Part of a small language model's weights: 6 heads of 128 (1 for keys and values).
MLP neurons of a small language model. Each row is named by its layer, matrix (down: output weights) and neuron, and shows model dimensions 272-399. Each number is 128 + 24 x the weight over its row's rms, rounded and kept within 0 to 255. Numbers have three digits each.
After each neuron's rows, "fires before" lists the tokens most often just after its 100 highest values on Wikipedia text that the model never trained on.

L3.down1501:165130162137136066136124095123150122144149137163088141107129151146153161122144120129143151167165143158139119111162143115155135124093085166100092135110141115152136149104162123121092149160139144128098167141189161070091103158110148116127133155142125141121161120131142131136121160096124134123123131187133142112135149132108191129111131120154112113109132098127108109152158108107083127164133
fires before: " |"

L3.down3051:149120091134124139109159106144153123144157117159150130119149156159100120163111138130153117134143176113155129163132154151146144109161127110090162150132099109067124154145133135167162119092130100109144133130135154141119154160148131097116092142149131149098141144173149133112106178122116111162140135125139154101158124145091135119113118155125079159111133089118090109128104136120153069102172
fires before: "-", "\n"

L3.down2304:161168188167141081087106123103152103131154135103187108101144149107155099127128122115085164090163134117113130116128153132102112121133130128146108125126159103121171138110092163147095194104104139141120125148130125132145139125120173151120088157127121158180116169164116175116140130134150149106156121117152133134096102140100176148075136095147159167171146126089180149161121116117112160156137
fires before: " |", " the"

L3.down2207:128132170113105112150147116156110127095139161139096111147100091158105112053131120097149107180134122137128107136142128094138155116080109146103138081119127121128101134104130107093101138114133168160116147141131165106127119155099171132089110185174151118138108106117129124097128115153114101118111122132111136098125123109154109095102120157103090125185130144131166184117083133129094169142126
fires before: " |", " —", "\n"

L3.down237:094089158122144141150128132132146124112109172147093139148126150151090107089140147120095138132119099123113128132138145120149127123070137165125144088154144112087162116129083126140177206136147085141109125142161122132118105106142171156113119152152127124124129115149103108166112130159082152124125142108097155151112136146156102140108110123147142146137181143139097133123138115130150090154151
fires before: " |", " /"

L3.down733:113162110120117109136155133112137117158113144130135093123141129116146124055156135111136089131132123120138123151132165184125102137179147175096139128132094153119115156123167106119106173134135130123127164134133146117117143094106151114043121104139097153089107158101096097115102092125149143102111164134156121104153160119170162146129153149169125123098123162077101142148116163149110129105144
fires before: " of", " in", ".", " ==", " on", " and"

L3.down1059:134127119113110120117112095067139149121118117119075110146150123131138174114162073118112096122118156135168169103099119142141159129090113111117138113140118143144146156117138136134103097121125095107111175145143131153166132095122165162106108110132087136096121139098132108126178133138148165168103180112114135148140119112140104117128186130133135091099129091104119087161122111111130140134106
fires before: "|", "|---|---|---|---|---|", "\n"

L3.down2425:137132127141094135131109137123127143119083103163171162128139100128147144146129148146132120097161167153113155126147118096152114104120104112119081107074116089160140123125098159139148090101142118119139100138147101127127131164115152120133067144119120110117141170106173138127095094104096113106117127105124096168099172143076128100142142144104165110142176115141115137129133107087138126098107
fires before: "s.", "s", "s,", " in", "ed", "."

L3.down1811:112118080137149166158118132100075117142112181139116117129121125152114168116135113137152097182126135109106154087112134138091130149124149133132101150140119151101117094178141069126091210133149120128145143114111104150152143130123115132147131141124107141095131169140093192152119095086125106140119174152091116086106141161142125140121137143149076122119102126141157131139085138169160115106080
fires before: " |", " of", "8"

L3.down1653:128083120120185143193132170096100138130145113133131183103086135097100145131132145164091147135144142155150171105125114091134139100119115123159097114098085141098144129136113116107156141131095152154135115086094099130091132129118097139146142156119150088127122126126112125126159128134179131115134143150128170147119116140075137116081132140087128124152138093113135119149155114151147131112125
fires before: " that", " the", " to", " a", " him", " for"

L3.down1407:113104085122125144185092104137171108144130089110131129192120147139124116111133123118085108128150130177142129092132131111100140112159088131171114096114137181092128144137113124134140038119157144118145123133149154108122132109115117116127131126136116138104157128129125131111134124137115087134128169158107114103123096135155135108133132134065126126145130102179097180095148127161116138099147
fires before: " |", " of", " in"

L3.down157:112167108150097152155096158148113104142131164132112120118104154122177152102134120104114120163162133147116138134096156126154132109125077111119126127147083185134153122086069146111063159117115131143134149137155117118128184113129125097124096113137097166119123099112123158124147149116121128122148118118135113093100148115130134110142168082107110131135107082161106152186135114133104138122109
fires before: " of", " was", "\n", "."

L3.down600:150107112080167102114142129156126122117136155091162120140117163167108133104122151096169135136127156075139066139119145113125181117142104123079093129162108085085121134187118152117121131133171119131103170137143110189102134158101102168122116095118144112069104148155152117083105106144134096099124175134141127121115126121141126141119104111158128165160117155124127110134135157130130114156114
fires before: " |"

L3.down1605:101122166070139140111146107100165131145147132124158130143128092160162116117121140106156134140147113103158107146136117145143137141105155165092130129135114138070117179148143133117120181125136130091121175134156129099104157119098189130113148171157137140121135133104101086124133128135146142148125136139150152088136137106149165132100160117132083127128131141069120103171114162168164133161106
fires before: " of", " in", " by", " on", "."